Weights of a small GPT-style language model, trained from scratch on English Wikipedia.
Size: 13 layers, width 320, MLP 832 GeGLU.
Training: a variant of Muon for these matrices, 641M tokens, 4889 steps.
MLP neurons of a small language model. Each row is named by its layer, matrix (gate and up: input weights) and neuron, and shows model dimensions 176-303. Each number is 500 + 40 x the weight over its row's rms, rounded and kept within 0 to 999. Numbers have three digits each. A neuron's up and down rows have the sign that makes its largest values positive.
After each neuron's rows, "fires on" lists the tokens most often at its 100 highest values on Wikipedia text that the model never trained on.

L3.gate468:462458582417505489489534482442469560473518515443524479461453517427450535533514457528564537449449533524469533383403590494513481436453533544494525493489479499451473526502511528425496456420529485491468490507461482534454496492489513525491409522560492500523489552518417479504451482519486493509472521471519506475487573509479483509527487437472434555403527577468489467491512477553550514493552
L3.up468:434526440482535440531466570429487486371477471484527419532462429491445433508521487483478493475526520562421637431518494487482492476482534520542513452493500498436530572501395532466547490537443518490487481595504457572496560485516546511510435484538477538467524441530446524525566481526554465480423509436512487444523582536464513463520496500491515489531522513493499530558505494463503466518533
fires on: "'", " the", " or", "in", "s"

L9.gate489:492491478434490495569504528537541524528448495417509561520411551432503469474521486558525505465519515504506456513522471504446532538491538515565531435474429484511407512499513494501538536571483436487439509457572527490447527538535495480570466513516451372521474495506483491460460558532480459465480503479451468460504543509473464512551528528473528551527529480508437505450453505491499532493486
L9.up489:503544579520479500481537537544494520530483564428477356496441538449504522523453465481521481516450568455498589489564471524581498500421516490528510482476420590555509513499459489518588496481526567495462473511512490453508498572459517404487508502471467539472443500461459481442554451513485466568523471446551454485431432500545507511525501470531449453460450517528456542423475543486574492551495
fires on: " K", "\n"

L3.gate751:485512487490482469493477536498474527437511459556457497485537528430540472464449460471489514474503524521561546460425545473522474464502487491496525525494482472515433507502464504492590500525537452491569533494470532477445528411469494490511518463453471485533513587480478471393487516468565529517439451490445466402478475545517455498495556461405460493464518495504448464458478533575520504500394
L3.up751:516501444477476458506499552481519501539487396505501456549591526548486500418534545501538544506502493499521482454497542481493443512515479507554502529485509443541458468470468416435531471488509518427515535500425498465527499554439498516452431441538408483491532529540495493479472509512525496538501514484506469466521485497470416538486543582437556505475467452529523448435528550501496528454510
fires on: "'", "\"", " |", ".", " Time"

L5.gate653:508511496492516446535390498507568501566452522535526498584605474492507453510543480520513522481514522579572482410529524468423456475481494538464445580526542491515457420465575499516473487532451543530552564452584531451500539601496516450529503526521481522502473527483482513475462435515492483537444517471481519501487546425479436497507583490447483610468537476566407566458526506510444500484408
L5.up653:487466463590512521538493589510487464485463484540486467480525568497505462488422500482468471473495466547505525460506475470569445429411436502486534485446419568546560521487529478514534457445561527531457510464549490513560557496484506540476522519481462505485458443441520500522579515547507493395505527460444489507496474489514512552503461488502544480495436510439487479471514511568497518533571
fires on: "\n", " |", ":", ".\""

L9.gate128:475468553518523538462485573480478524497501468476567516558582435538460455485508533519464469477458527568570546531522500554502490442531544384505569541437496479489536457510485470438507574555515454492526483480485472467579395542511514543567480489432559503505417491487500553554477454497504533521505530570408432619504530522479546494524455368510463490462493457419475529471518537515480491435519
L9.up128:466461538483501479510504521492519525480508559495447480484525492451510576467520456481519530540531521481514491493519497485476520559565510466523484462511496511480493516446492496573487493511583525485438515525412509484473567519492522438444411480543478568435475548476518565447493516401483489540505497517518516492520521584507459527506458499526483453419457435491454512445477499569578513506559
fires on: " and", ",", " of", " to"

L10.gate556:423423526469495502507448512497483534467460543464525498513423538444523545514513465511481562373539468516517501566555510519472443551484418490490500474503563510490498534580498567491504565495532484489493498488490514488517540558500494515514540400506558461490441538540467468447513421434468474500475515528451458470505517465549480514524504489551454584504463508461493492526510414523470485587524
L10.up556:461429531523415507427517517496430442514501534525544540439507522459473497539483535548473413457540478521484493506533523516503449525441498482555493536497460519467451533579447509499479540520562576461484527469554493541550454508504518464501530497516547525576508539498468495450532439497494535470466469509467463503510509483522532463560574469470457532497499494568499490498553455428495450527474
fires on: " M", " L", " P"

L4.gate800:440420560526392466496479549569525444509453522482526498458582499497536464531472548552458450563555507429526479522464467473480503423515500495468424530502432470526485549442572453483452571558474530461563467550542462488517504525497395429496460573494488427531501511458525516502556457481482521530469546515506465496492466481540574577549530528456482476525475463517424533508459514476578508499502
L4.up800:426464583459508493539462541475546527430481468445494427495515543483499513538561567501437525515456545473458477540443477539444469445418567483480503474486522515551480540455559487432461497502508484481525493453484552513496530442554487521448499550514440461522487498427470564442507468489480503590508569575488477483546537548484557541433548389543518421425529539484454503518470527487472476522513
fires on: ","

L10.gate116:522519431506510541543509508486483487561498459573454459505473520473433495548490471435497496536496470447516486410520453519516418505529497471468473502501503534515469431556505534507534554576477441571534444471522515452538525549450449486438499522459477563499500588465490461450519451530458551474530519492535460396496510509456549511452528468528498449520428521540537458532589525437470476511514
L10.up116:505565464504528604560465448431578486506495551480540426476515511579523547526498513502509507506536482584485469502454459526548461531479523459538471501532516512551496464529473553468510492472501498523466468467508473427526509450465477501526477526515603534514490474497471421483483459582554569480522529528542545457501478477425511463480502466460539479523502566403541488440520474452482496475492
fires on: " T", " re"

L5.gate172:496497470566563480444516521536544447503518504506467502503495456505488504481441595464521457534523419523520477555523524587499480509572608535513447452433517421520469456534471590518456470458507450537480448506415485554467528485504455522532457547446519517472471525487489513531465496566464482508504504497517454392520429430516540524568530506530529429554515523471496479516587521451438516511440
L5.up172:495479490465540497542594554523538515512607476506473517418522578502537450502529532523497491474473462509509441549544410498459460482520496454480433501517527460521434526520500538455500529481490519465495568429539508552448557487442544509513491547511577588499506481449560469467438536427442456542379474494501485482467522425525467507455441511455442503479485472520442450461479424513516505537549
fires on: ".", "i", "qu", "e", "di"

L3.gate63:485488528488458454402583520558526519411518544436546493523450508464512448459490492544555468473509477509523540486534505431503503477465462575485467490565481457529441493471604579467502491493567485454478449517454494506457506536500445561537550465516497578518485445444600489526486506469518538500515492554541551523555519533524553518424550470574490525455483562498523466510488462518479520542496
L3.up63:455546519471459512502471430480489527542524506557561491416596482412516508494557483590477473527494494483496463517511487484533510461499533495456487492481525503541538468506491509583511471529522547439480553516478442392454498467544451447423520471484519481425460552526582460597558462567538466413484546510502586466541430449521457471528489512520509507526468496503518496485485575530506491487521
fires on: "le", "en", "re", " His", "de"

L5.gate485:574525471483507504417462548505417498482405426454552420489536388477501465455478528463481464490605494518502517481488561480454483503451426508503562453479395466463497459468514454441528518458448516528486447461472489532463575521544504520503512540485496466527482594478535509513430495479501543535596583542470560506426500507501516470499425507531606480475514520450464548481507521485509515498485
L5.up485:549524592502483449498504486474474437553493419448485461481489490493482524447567561466474537512567542532523490496463492489535535497526457435498460556474469510539494452472517545479474474483498481500475504568432512511508490421562553468532533521569542465424498454467521440580462507534484616555537522481471543518514409523522490431522496376502491537505478499526473530464470550513443502570510
fires on: "s", "'", "-", "or"

L6.gate24:480466514409486477537494549488490506531503484563493491485524446456472468530528442495432448466493485468519522509513536475543470537563472505538507515547544487561464415491513474472503475469459498431542593533496514497536478518465440520526510485438484496513487466406452544437500433493508486407449517528566505477391480520498532500465496447459417524530498507529498536493505493582432470457492
L6.up24:467502502511526478549557529548540476459561495509521565431467417478532466499490497431558503550519543486570491514539470526463463425469611472498438492511496503528499396550556533516510464523537466452481447645505455462486471507513475519498498530489536505510554561552574570427559491507426464502525489517488521509490504573400413495495445477465492585481476460503508506542528474489565512455516
fires on: " |", "ic", "uc", "or", "ale", "ham"

L3.gate533:461510491486417512471498498509487468564501428466464530509498602461558458510512461500524557517513483487496502512570460460508573491501528511553517540468465418565454393491472424476461501405436530544542509539485458519523513469620501504481491506529442508438490484491546548556555518548509486546557536530540469538490504456537550450516497456469487462444495547425446539513560516391550539549536
L3.up533:447543521474523431468497490504474488550470560448532517559467554465475560566445466474583485626530480454545565586559512539473463489605493504499530492489542436547539563479488521545528497463483477511495480535505495520477473542463439403486513523510501498505522506508516528570494508562489568511550504574479487475498506490411536483533538487521427490464484532470444528505571523469486468522502
fires on: "s", "ed", "ba", "ur"

L10.gate543:521573552573560537427484568493513538548459486422491460514531469516485491471556510525529430470537437484560493483412496543416566507513497542477546495514528482502503524504463529489474525548461534502489482480512595551490567486477526470572507555493466378503446497551455463496534594481453488370531520579421479425479556453493535467527463599515564501450532494491450512461476494464474513497485
L10.up543:496476484526482527585543495517492530430521485447510518539477484543470510579463467481505497438499506507424444435527511555531524510483525515454436469536558532487496509516562575509520484526470557442546531520508476494506482458454598512487550543480501527486530479564502492530471409525471469499513502485477545562422473498425500516458550502473478503497525522489541558520508475482463554501494
fires on: "-", " Running", " a", " two"

L3.gate409:547480536436524564504522521508477447512498525488472457466657500504530414564497536508571435479534526538493407507467517554478582547492485481504536477479492520547455418454563456459528457491494487500505509470600496524573516467492484500510505486511486543503540495407586520529458495427525489501482556485508487433533523533510495495531515465510489422526484469500468515421469556514596482550512
L3.up409:500508493499469534559441463481505493525540503428522512486539522475547539463510536437502450551524483487445562519509470536497516502438479477514504540501468470482475444458502517505561458509471487469498562564476495471444500538506518583448506534541532451469478490422482476507478514577499465474482488555516414470580483499532457444486415513535489426456645528471507525536497514430489473509517
fires on: "s", " in", " are", "is", " were"

L10.gate791:587441465486422488492517562489483517503561463478549475519487449528488539550526444517442417452501510444495525573500475420492434480506582462496504489545466528497585551529499495449527509426514492484542552447456534538529543518516553430461484532524488478525505524494502451536573531451500571454406497496524510519550538490497580548505524547510530495508502512495474411472459480518585535490497
L10.up791:539538542479465464508428472456517507526630463461505535545512420491515549505543457537469518589445505522409507436543486542460491524593561528532477475528514536530463509500509466486476542505511487480399487542525476540490531450463506427528479485526501562464541423544448512540482524442489492486490459460518400456425570446522504557419530563555450464562478513470528531488460500447518540495499
fires on: "a", "sa", " para", " Fa", "po", "ra"

L9.gate738:508471512482596530468517519487427544468500526494503484437419457527484451443474530525534535532547501472506512514482534539458463471505518489517449423429489527468505460542480457483513479478538524536525557507548522450476544481456499569468488497467538530447454506549504472473398463434485498552492486563537490519520531499493498482537564551432468529446437470515486467573458530535457475583461
L9.up738:508592555511549506505415548489502500543536550526491488496531427490534443423451536474517438495497549489458493526549489477438521478491462556498475552539469587531535509554515607477512498576532515517491452530474466534553513503492495529519509520509566428436554486457446540410487494505470482613449481536435454454501506454553473519405523484553459520480491539457510586583529556490460487588491
fires on: "\n", ",", "s", "e", ")"

L5.gate199:521522486479450519492428539553477524484515467492579468511446515479526478558565492482452483403489553547480456542530535513485495504511456509488556470428400462465481497548531518540392462481511534395519497523485577483483504539462467489423499522476436574495499577450492534501436506497540445553451511520528497557529534482490509521550471473521545484433502449560498515521516528503503449548501
L5.up199:464507524508521549460490511416470541533473463513489467500611405533445419491464490450569476552535544501518518509492451553514487405560509471491531601498482511510496461427538524425491450444486533513515526513463514476464533445526383479578524447427583412498519491495491496493502388539481467563515496533419539446473554494453533462498451480529415575510530487491474550487541532499470498522552
fires on: "-", ",", " (", ")", " was", "),"

L9.gate416:545516461519427554438475496474488496444484538519462586462486534527458485540555544505435481493498459550531508492408471501509547519534512519422438515497460488539545470523563499477456528452545523481494516537492540522510519583522459458430508525483471448429513554432481396499537523482440481442541573498515498451498580532509414501502545508471533496479493406484525503532452535553530500497477
L9.up416:550513530535453565408504475419521523524549444523528555483489529483519482484536491546425549498456460557490487482452439532518525478482465537461519464561480537496568500552532567440577504545479405429476526459511549521525559507502512477497552495494463554501523492478480496493494426449464527547475479521552459531437532564523479496541526511465500527401503502535508504524508482494488529478429
fires on: "-", "2", "1", "s", "es"

L4.gate608:534533561504517518473480492545418477483567495457462510422473533467557511495519514519435506508469494568524489534508557511571483503508492478453520504495554496541478510504438465464515446422548516525587483492544530499479470494582488554507468464494523528555455553469468555553453576480447569408503548499522490492495425538502562497518472460472476503495496497394518532477484525477403519509474
L4.up608:481522500520523487503514492592504461472542464541513432496503535497510599511478467507584506533519549560569457518442507592536476562575456527477520521483522457453471526472466533507495526454514502522568511547491497568528417512510545528479542550505475518486567503454481490455475508568476543502593507529535495486452560464500549463528414448505521551535492489436447473467403519529459536471581
fires on: " |", "|"

L4.gate126:541538508490573616410438536502467536520515526512431487452526458513509431582519510522541419477488490535520511548460429527462518465533488517438565474443476492492536448472467478492517528535514411549539506563537542458517515540518566421507438481440491522453469508520519507560528534431472479458505501454543506506503489401554529529535507499502528526485535510456470447527458536494531555486502
L4.up126:524494479529423510503467417505521505552479497501475537452535556505508454551488520535497465523543461476532553484504467476447586482457495554480428460494496509485433456529508524465563482481531456537507539449509519504521479483496556480536513524508489499491461507511499559468489621481490564437515502396462496487434417480437521518504537396560555495478513466466567480480548495496566512551518
fires on: "s", " was", " is", "ing", " being", " it"

L9.gate55:505534510501513474528405511458558474481513459500521522450500564519509471516494517519504479528487507497481543425537518494512478487512510471415450558466509505489516464517546440469535493570530467495522488500470445561532489517441624519513421407452454525593469528496547471444430542539461446529565442524584514605477482498533500519478412509535489556482516500551495563537536439419515480528498
L9.up55:514492458497576509520478465469446479546500517475472479541434508496484502478495474525572514438393551491576447493492529460456458544481507563522491576408557489437522500434493429501531446563467452532519511507430468516516530475465554535514410438452461551542572583507470439476423486459413525506524471500537532543443516459544548483472499472501531580454436432508495489539491506489454508553500
fires on: "1", "2", " ", ".", "5", "9"

L9.gate452:474485490450488428456430419522541462524454490487465500509531494583480514446588479498476550553588461457475475467486529467486494555537490485467513565411486556492452470540532482456494464518419445506518586518425488453539480522473496513538524533534508539543482479553501497446522578541509456515540536537531452545462555464531587499420514436508449450504452630492483559545483538466501544528503
L9.up452:506553568496536530517545485557519485485465476477517512500502491495445488479459481467431455495489510469486499476412554538460490545491495429472460501487426469481605585523524445510412429549444520463502488478479485523445472533447533473568431480517494498559518522490483514488503557539533488449432528562519545529513487481509474485539518475558482554462481459492553531460478565428456527569450
fires on: "1", " ", "8", "5", "0", "9"

L9.gate149:435515568490507454489494433487523474471505540523530512500500530553479468519582516536528489475415486451552430463499516467494464516504609498448538530423518503533367541517508497462550549411480517518507453475428566507517499489496588488531547505513476476542466500438486485451455481468427453524500574556526552504491507512558501540551548516493489523438416465480521484464519438453356485483540
L9.up149:517467506534494478504469563507486504458560546435524464459551438504507483504536409482521487480487516469529423448483499529434553519450490504515502548462517466494519577456524486561412559456499497491495468552487476490524486535526605507578395451582473511490501526548426536464444526502542477524532483541466474584478545440509477493464449440515493501451527508422548500495604479461473481476451
fires on: "1", "2", "0", "3", "5", "8"

L4.gate773:450466585516516503472428519455486503514514511370473444457496499501503436467476425500542437485422472525465441508572540485489496478574545511509483428519482493524501483525489535465518523494522420503513529489521482521471595469485522453526526540542477501430471538514531552449518533521509491467533517467465479472469485502486500505547479491495494528534554447449508508491493436551453530545441
L4.up773:492468523543526482535515437472564562432454522459504617512541577461516490445511539446432454497486407475481480444491407549502437402530544512479469568539510510503481465525455503448516446478452446485504422450477529505540550488470474536430502502537538546435487574499536517534475483492497427514483507460510520521458547510498488480481530455498539497521521534541475423532428544508477488474548
fires on: "i", "o", "n", "u", "e"

L10.gate521:557477548478512546459457528480541485542459426533467502580455509472479501566551574483508535454523497490543457486474581512506454521445489468442516494504448575476523587480542529485527474471437492516564458517493530560428573559538527531480474456458444422487500493542559509549455493479474417519550553534565473504424475520549467502489432546448485494506451529506449524521493449506651475509559
L10.up521:546543603536510541509539501533491529484470438487481555478569453515532523531482487480511474498572541552562510487615456496499472594483558529523463520543525498506488512495508520467518482495485504486477543472533545445424418492420553554570539499508494467454564460538525497560525504530440510515526474554461500526448558567453536467474532493507502445414569502503507632553502474572530429573490
fires on: " \"", " a", "-", "y", " an", "al"

L4.gate660:518514463549489487545522556485490457429548447457497533507522482488570514493503435491523481497500505623523530549514531490523474547456492475490459479562497488480510501470462535529476461533429456454490449505545516500554517395566523546476563529455515515570503575466433531469463548464446520537598555512519553490518461536491523473429477412456454483501469500416441537561448482562499502421565
L4.up660:508418528518480492508547498467529473539518489509468499560494502492550541451439416425524483576441588468536529496504473523557527507514468511497485509505493479451547508472471581449553489525489507442524519479543471438597414588489555523553482581478443499530498466445425513513445543473519494497527559496462511451545561435434519592517486441551459535492515582502470580532469485524512489466551
fires on: "|", " ", " |", "==="

L6.gate258:501512473460463505524495518479450502443457512470536514469508474431500498525510481533440496483553511519509498422476548547489469548443570498457457486442528482468463455494508522441486558476529458472507492551530474508483466635550544492496531516531530497420494495496517479495549545564492463485538482480501445502546500456490491523474529430562466531466550473559426495513565487589427488538475
L6.up258:507552479538545452474452432574507442506559476529548509537492490406498463483484482449420542517481500520496561522484478519527547528479595515632512453528511515496508486436418485524542476486488436527590521457438454546403583480450494502533469552534437456503456535534435520467486506548484541549483477509473462522444506481513491485469464474441476510510476483468456476484516501427542478527455
fires on: "in", "'", "al", "l", "z", "os"

L6.gate738:558463560531520476479538476520541419515442490481485600567556498430539495489456481496430462545517531547510516572503482506489481517512461524514560501460443491494508505411527413563468471508485478466510450527497498420440537496556468555506543558446428469497508483453519476513495512468434514508550520488529495462432475520525545520509521496495545431550532465418501468509502512501416577512502
L6.up738:562495531489493444512510539470533430561485447494507547509512521426518522478460506527491421531508532494438554605496537514489491529521461518441488497424468494424473523480566534490481489442527446506519464573451498392472536541506445545428455558486464431436571494439508509521458517536456524521510538465504494510544467514530518492523535485477456493515496478378507485492538568501464568412501
fires on: "s", "ter", "ri", "-", "g", "st"

L9.gate495:451465501493451492414536493505545434509542564453501564465577493455515491567554506493502455512510491529509532499504537576431496475538489460467505520506542480448523491534467470472468475524521510422516528494467464425477504561533475548464505512532527457533424537474486526525531515421511423483491573510491504493540498508516564557486475579433451507442527443459423455452463529502539506520575
L9.up495:490491525537513497482474516525533525477538505467537530415494444413514461541531497509510551540571552510438505480464543564511457507476500394482495544522520499500454443496484473452544496511531581496478562521469491472474567566480445455451487516485553465557395467439555540491478483505494496458458523519481495528472560460519515520472528525456478480427506436438488463506542426525594526477576
fires on: ",", "),"

L4.gate385:447399502537482502451471525503457519483505465528483523588498455543552492520462405501473477478513526522517525486567501480541495523418528438505511516490471515539517529489501527419431474553514501495435438524495425442434463553495538543481494524469536488564536496407485539519593578514481413544477561529528501491496472508518559538482476495426542516464521505486472484484518517517536485550526
L4.up385:534524577503468523454435484511540469488481544531531459519502454505511518535473452508566468576492467478530482393477515496546513465472534514486478475530491487458514597420456438532545476478535533522443519591531508495481520539538471555510473453510448469531481463541556539480513598532485501499543572509484521509461496534520541539501507499461506528466488433486469485494534499506509397502515
fires on: ",", "la", " as", " was", " he", " been"

L10.gate96:544475571491543489450517428473504425418512550537488508541524537484499529482518524470479518491545474497468490534498478524454473494578533556404400567429502547489539529513523416496541489464501562481506531534451525500497563457498481539452466385489498409507475521456494486518464523491496544479579557544507480502452434522499465520521513537506451557592455428444480519510526461536532509513450
L10.up96:560466516511503472483502536526517548424514468465544567466469520467596563557481479523514506486471499451512550544466566488528475572514487466480483517477430531485546449493461520470513477494520536525552534491504444461555515531511511531505511491496497533499548526468534481503491575479480535537497517515516472521464489517517523488521511411482521535453417430552444577569506486505505532624421
fires on: "2", "1", "6", " ", "3", "4"

L4.gate379:492490508444465519536518566569582501507495428538533467538436524590487443467515494506451549506395463499491496514427447501433528507450461474508471504553468604534516535571446508518482554479459500435518495552507452470493544511481529468470483519511467489527508477586521531516520516560534449532456478568492490509496495516512488542461486485611517381479564508520469497534539504470589448499549
L4.up379:560552464496540483530469498459416528509526596509570485461452449504470462496559433541560469510535415491450523482446454483532531482530476525413459538479473523487549503551513498471488493477444477555527371493489508537521559469512517520419530520493510529571475521512494505485504482504501464516489437397481513570469492500456486535480538509529581454605458477480520532468586411594468466523520
fires on: "0", "s", "2", "1", "3", "7"

L3.gate42:489518504537477422475464532512504523507573537528508487533476482576505512561482552483546465546578486575473462518444523477522495528514459527436482508479539480513426584443493473485457517541502488478422516533556554476442552526550480539482495541486544487485474535454516558397464520384504521502569546473518499545468472533502563501535548505515513480441514522472516486532515497543518529587477
L3.up42:470504509495506509490468501514489460477564527456456464510521495494498545499538499468556497512483505522452481491504503484417512475486498482471514442475480483488473489484513468472444495579447548547429527537537445470541500523509533523522452468523428469514453534395555495523492535433519480495503505507474476473518538439512558570487502478455527487481532530484513483539454487450586499440547
fires on: " in", " by", " as", " to", ","

L4.gate777:480513419538462555610512542442533513540475518515466565500407518513540446528481563465544551450542442575496610501468457527555534541592407469466443517570575494528413523459585520528427494544486438452463595513527496517447502504530474528459470563442513513482461513464477490498501493522439555501482552552450535483519483548511549504514495439523461462489529524465498537453519529476533555539490
L4.up777:465512485491448554543506528387490404510436583467419479477487552475522497572552518499546559471525537575501569485576489451473526544442504429539560462506491545469448511450526495566522481521509480519531494519546497407554514464494472622525444528451447510541443454488429417495569498489468491499506464511528504528447516524550511454542456481528575492522521525462444489543522527545531501584481
fires on: "-", " pre", "un", "mi", "Pre"

L3.gate660:439487513468572508462526410496547509471547471488509515470444548548493418536472427478501505531509469512533492509468489487553497491482514509484506487440482452454519501513462485460449492477412505432486592434483532473519505491594496529547455573584480511499509504438570419554463546516477502511512491536547528491451489504402482577396540500493514496460545440458486480527468440400484455552479
L3.up660:506494494504478505464504454544482520494532491488474513554433439516503489524481523494485550568596414538567520564491497497546498532507510564538496519508528423441540468538477477503511519496460439445503525473486529469558599410511487464556433600546434507546492505422508495475500525494534500531506502546558531525434515523458476520468556538507560503394479486517472461554466488480499537476414
fires on: "an", "ar", "a", "ong", "wa"

L9.gate378:518536512492504443497536441450552503486503462454524442538488473533460521511512434494498526519545462446521500530430460536505491545492539521491440514516530431534448495442461517593452466468455487467517501464496533545401539501533515576493463463456486440426570522571533467479524511551468515459487523494536490458452493486538500496494503544550503438445457544544504472494494565491547463473598
L9.up378:455512455475527529524519461418464505476598550472466403463517507499553503501504420506495504530477505452473504486450499525463468430516481540507468474459476530540505527529429544473488441477499513486607503548564520507522570492507541524492501418583571568566452527517510416500511496455507493587551445540551571497461403500461465526580529490515530482432528476550561509531466496493459498519483
fires on: "7", "6", "2", "5", "9"

L4.gate166:502474523456473557535514481476546455432502482482494426529512531453537573486576517426484528497522512444523501566518472497566495523477487393543441449503564476497481489466464475526524496511495527515454478508497519453563508497479516537553545528504496529528546474490495520466524537465466558516460505489522569540465475483524492484547513412466403460520483510526473460466423528483531516479531
L4.up166:491438448482519523557524479549539516494559502495443477489489429498565565472497534495486505442515528567513505570477470471503582443454452508503493461550473496454440404491490486530479515518530518508505507435560501506474509480508522477486487524562506491554494461453456567469521525520460538539503537448485449456484455469536503524481535469508478577449457545485415528467433503492525493455554
fires on: "|", " |"

L5.gate821:575504466493487462499469457508502486530452577498509545494546479438552482476517493483484478567494534520496486530523496483522493526457490515493573537504421586570538493486484509528525518501465451520515500515529499424428508479488526549407552436421547525564482587480480429511503481515448566494517524527426443513443523520480533525495429406470456484497488501475460579522543531519490530574522
L5.up821:465483543516508495520513513481492484487536477498455466531468439476510516465515500424493479470621517528485581580517501477462457517429461492551437443488529454455514498487556515560460550426489406575470501493484465452519511406497518534535488566574475510471465463485445500532461433443487564500495509473492531465518474450489490486570451546552582504509479464438501452501462500549398502455500
fires on: "s", " (", " More"

L5.gate289:535477505564590480426477537472488491468521438467465444492430511474577487558503396500573471508562504503525515532451494457494480507539483516525518431498550493547534548532460470475505453535507504523519509517561504534522461522479530516542505407522467455500458456528510501433521515466526523431549507475453541470551464453490464542508537519545507441497509478443463434492511552465489424484430
L5.up289:504526536488499463449461414486416485436442428477530518544466523455495487569490484532560501464546423482556472406490492484503529568432540454458526483508519444539511489502520553481528477470500549530460561543520571598512539509480525478501537505475466600522466530500513588548519502457570504456492486469539489510558544519518503506498528480515519425483525474508463411533515505485525548502487
fires on: "ed", " was", " date", " been", ":", " it"

L9.gate279:472528510438449473467443495484503529503547389437521457528502564533504530558452439456505530453519474515575449541557507522537472476458450504482582538431491429518588532602489532506477462491539490416455499478588460521472557492507458530487561456568549453501480501526519523460482512417469505530530517512537447510522491468511482530481491469517453471525534552447495510600634506507495495533502
L9.up279:484522540493482490521593472526469457439423513515588508475519551463483423430599511524502521470460456426438494515468415504491469418503474515498463461486520546489523489516469506498481486512530527484453526458532441424501551531502573502493451532483546547500483547577534494491464495506426484510403528534470500470508495498517530485444459474468485447505539514550506537492512477490472515494418
fires on: " D", " R", " S", " P", " M"

L6.gate651:490603500470484503506481499494517517506495564518476604513512504447495514519481553466523531510503512481580526522505506526423546474461477441561451475464536494483570551501495511477539512493501517486534543509445499598473451489510414484480574544477465491453496486528548485474574557548495505531471455463507441560464480487511551485551476482463472487542465497506477533511464503584450499568505
L6.up651:563477561429574514481505492498443489457496532458516522564478582508516535475507519513474555482514446513549472503544500545496560553491473478520528529541506506479484574541494477536483510487492497574550456483539481553495543570514475512461489493541524505420485516455539483453511513524555529522490501458405456464468524560490457519544491427423591544464435580484515496539511534489466564538531
fires on: "s", "st", "i", "d", "pos"

L4.gate642:475533438508474487468494517505511491455577493491538445442511463535439483573506483465493509564475571526534446522500565529492536507540537497478522497544447453481535535522465603551519532462464464450475571479448536515479467552619498492611498587479495440477455524512472525499449483520426480507490486558501507532532514450513571426537519441531434377466493483513469539571539471473515596508464
L4.up642:526421542434459505531503469564432465506483570407498505515476483473482491538569563513419541505495460493528504468511457486533457468490492523493500499519456479492452506549512476523507496452507462530562517491539486495476518497528521503529455547470452498488534486543510532592488493485489486519555568533492590448457512421530514508514497540528531521459423444548488507480504562538487450483448
fires on: "ar", "al", "ra", "ha", "ris", "wa"

L3.gate8:514544547487496567540487480556468468478485444478502437506549548525503543485466496542484492566487461502476461540422527485479518556457518503492429496509584434492520485476449457471480504460409606486525499500496477478445598468568495491540574495490499506500489588456488532578478542426490483499502538535513482551508563451487500459489502516413421496474442518489438533449518446435408487531526
L3.up8:480516519517499507459463532404499476469537519515513553492441493501433474511510501468494462515511558517480487513563453515483475420580426452532614423511508535504539482501446520456536508496505494484482482512427558526490499517469487515472510477585473489525483487550497548455485440565478530476530547431499474561521458535520457472499407544513596469493464462513489532507505536501444461505472
fires on: "en", "ight", "ed", "n", "ur"

L4.gate522:522555496478516553499421513491495564525426518545524459539529412500498495530491486481551562502484496472489561511518527467517450485540499472453513485472553519429481468451527521501607525423474463466510548534514500536561562517554478436481540518413482530490457510590505450428520435482505422446505542531468454441452459492554494470421465392488534507497460502442428467430460517524539482575502
L4.up522:561491572517458445459516479450453464459471539520509488583579467446522416446498540503577478458514497486521575487594527443537576517464468448544456455519516502474533500518509521529527491429502536557559511538428502487476529543406534579510497389489548564514478519520505592497410467491552521548494540497480512439459533485571585506515479505423472498512499472422526498547491494476493519472486
fires on: "s", "ra", "ni", "ur"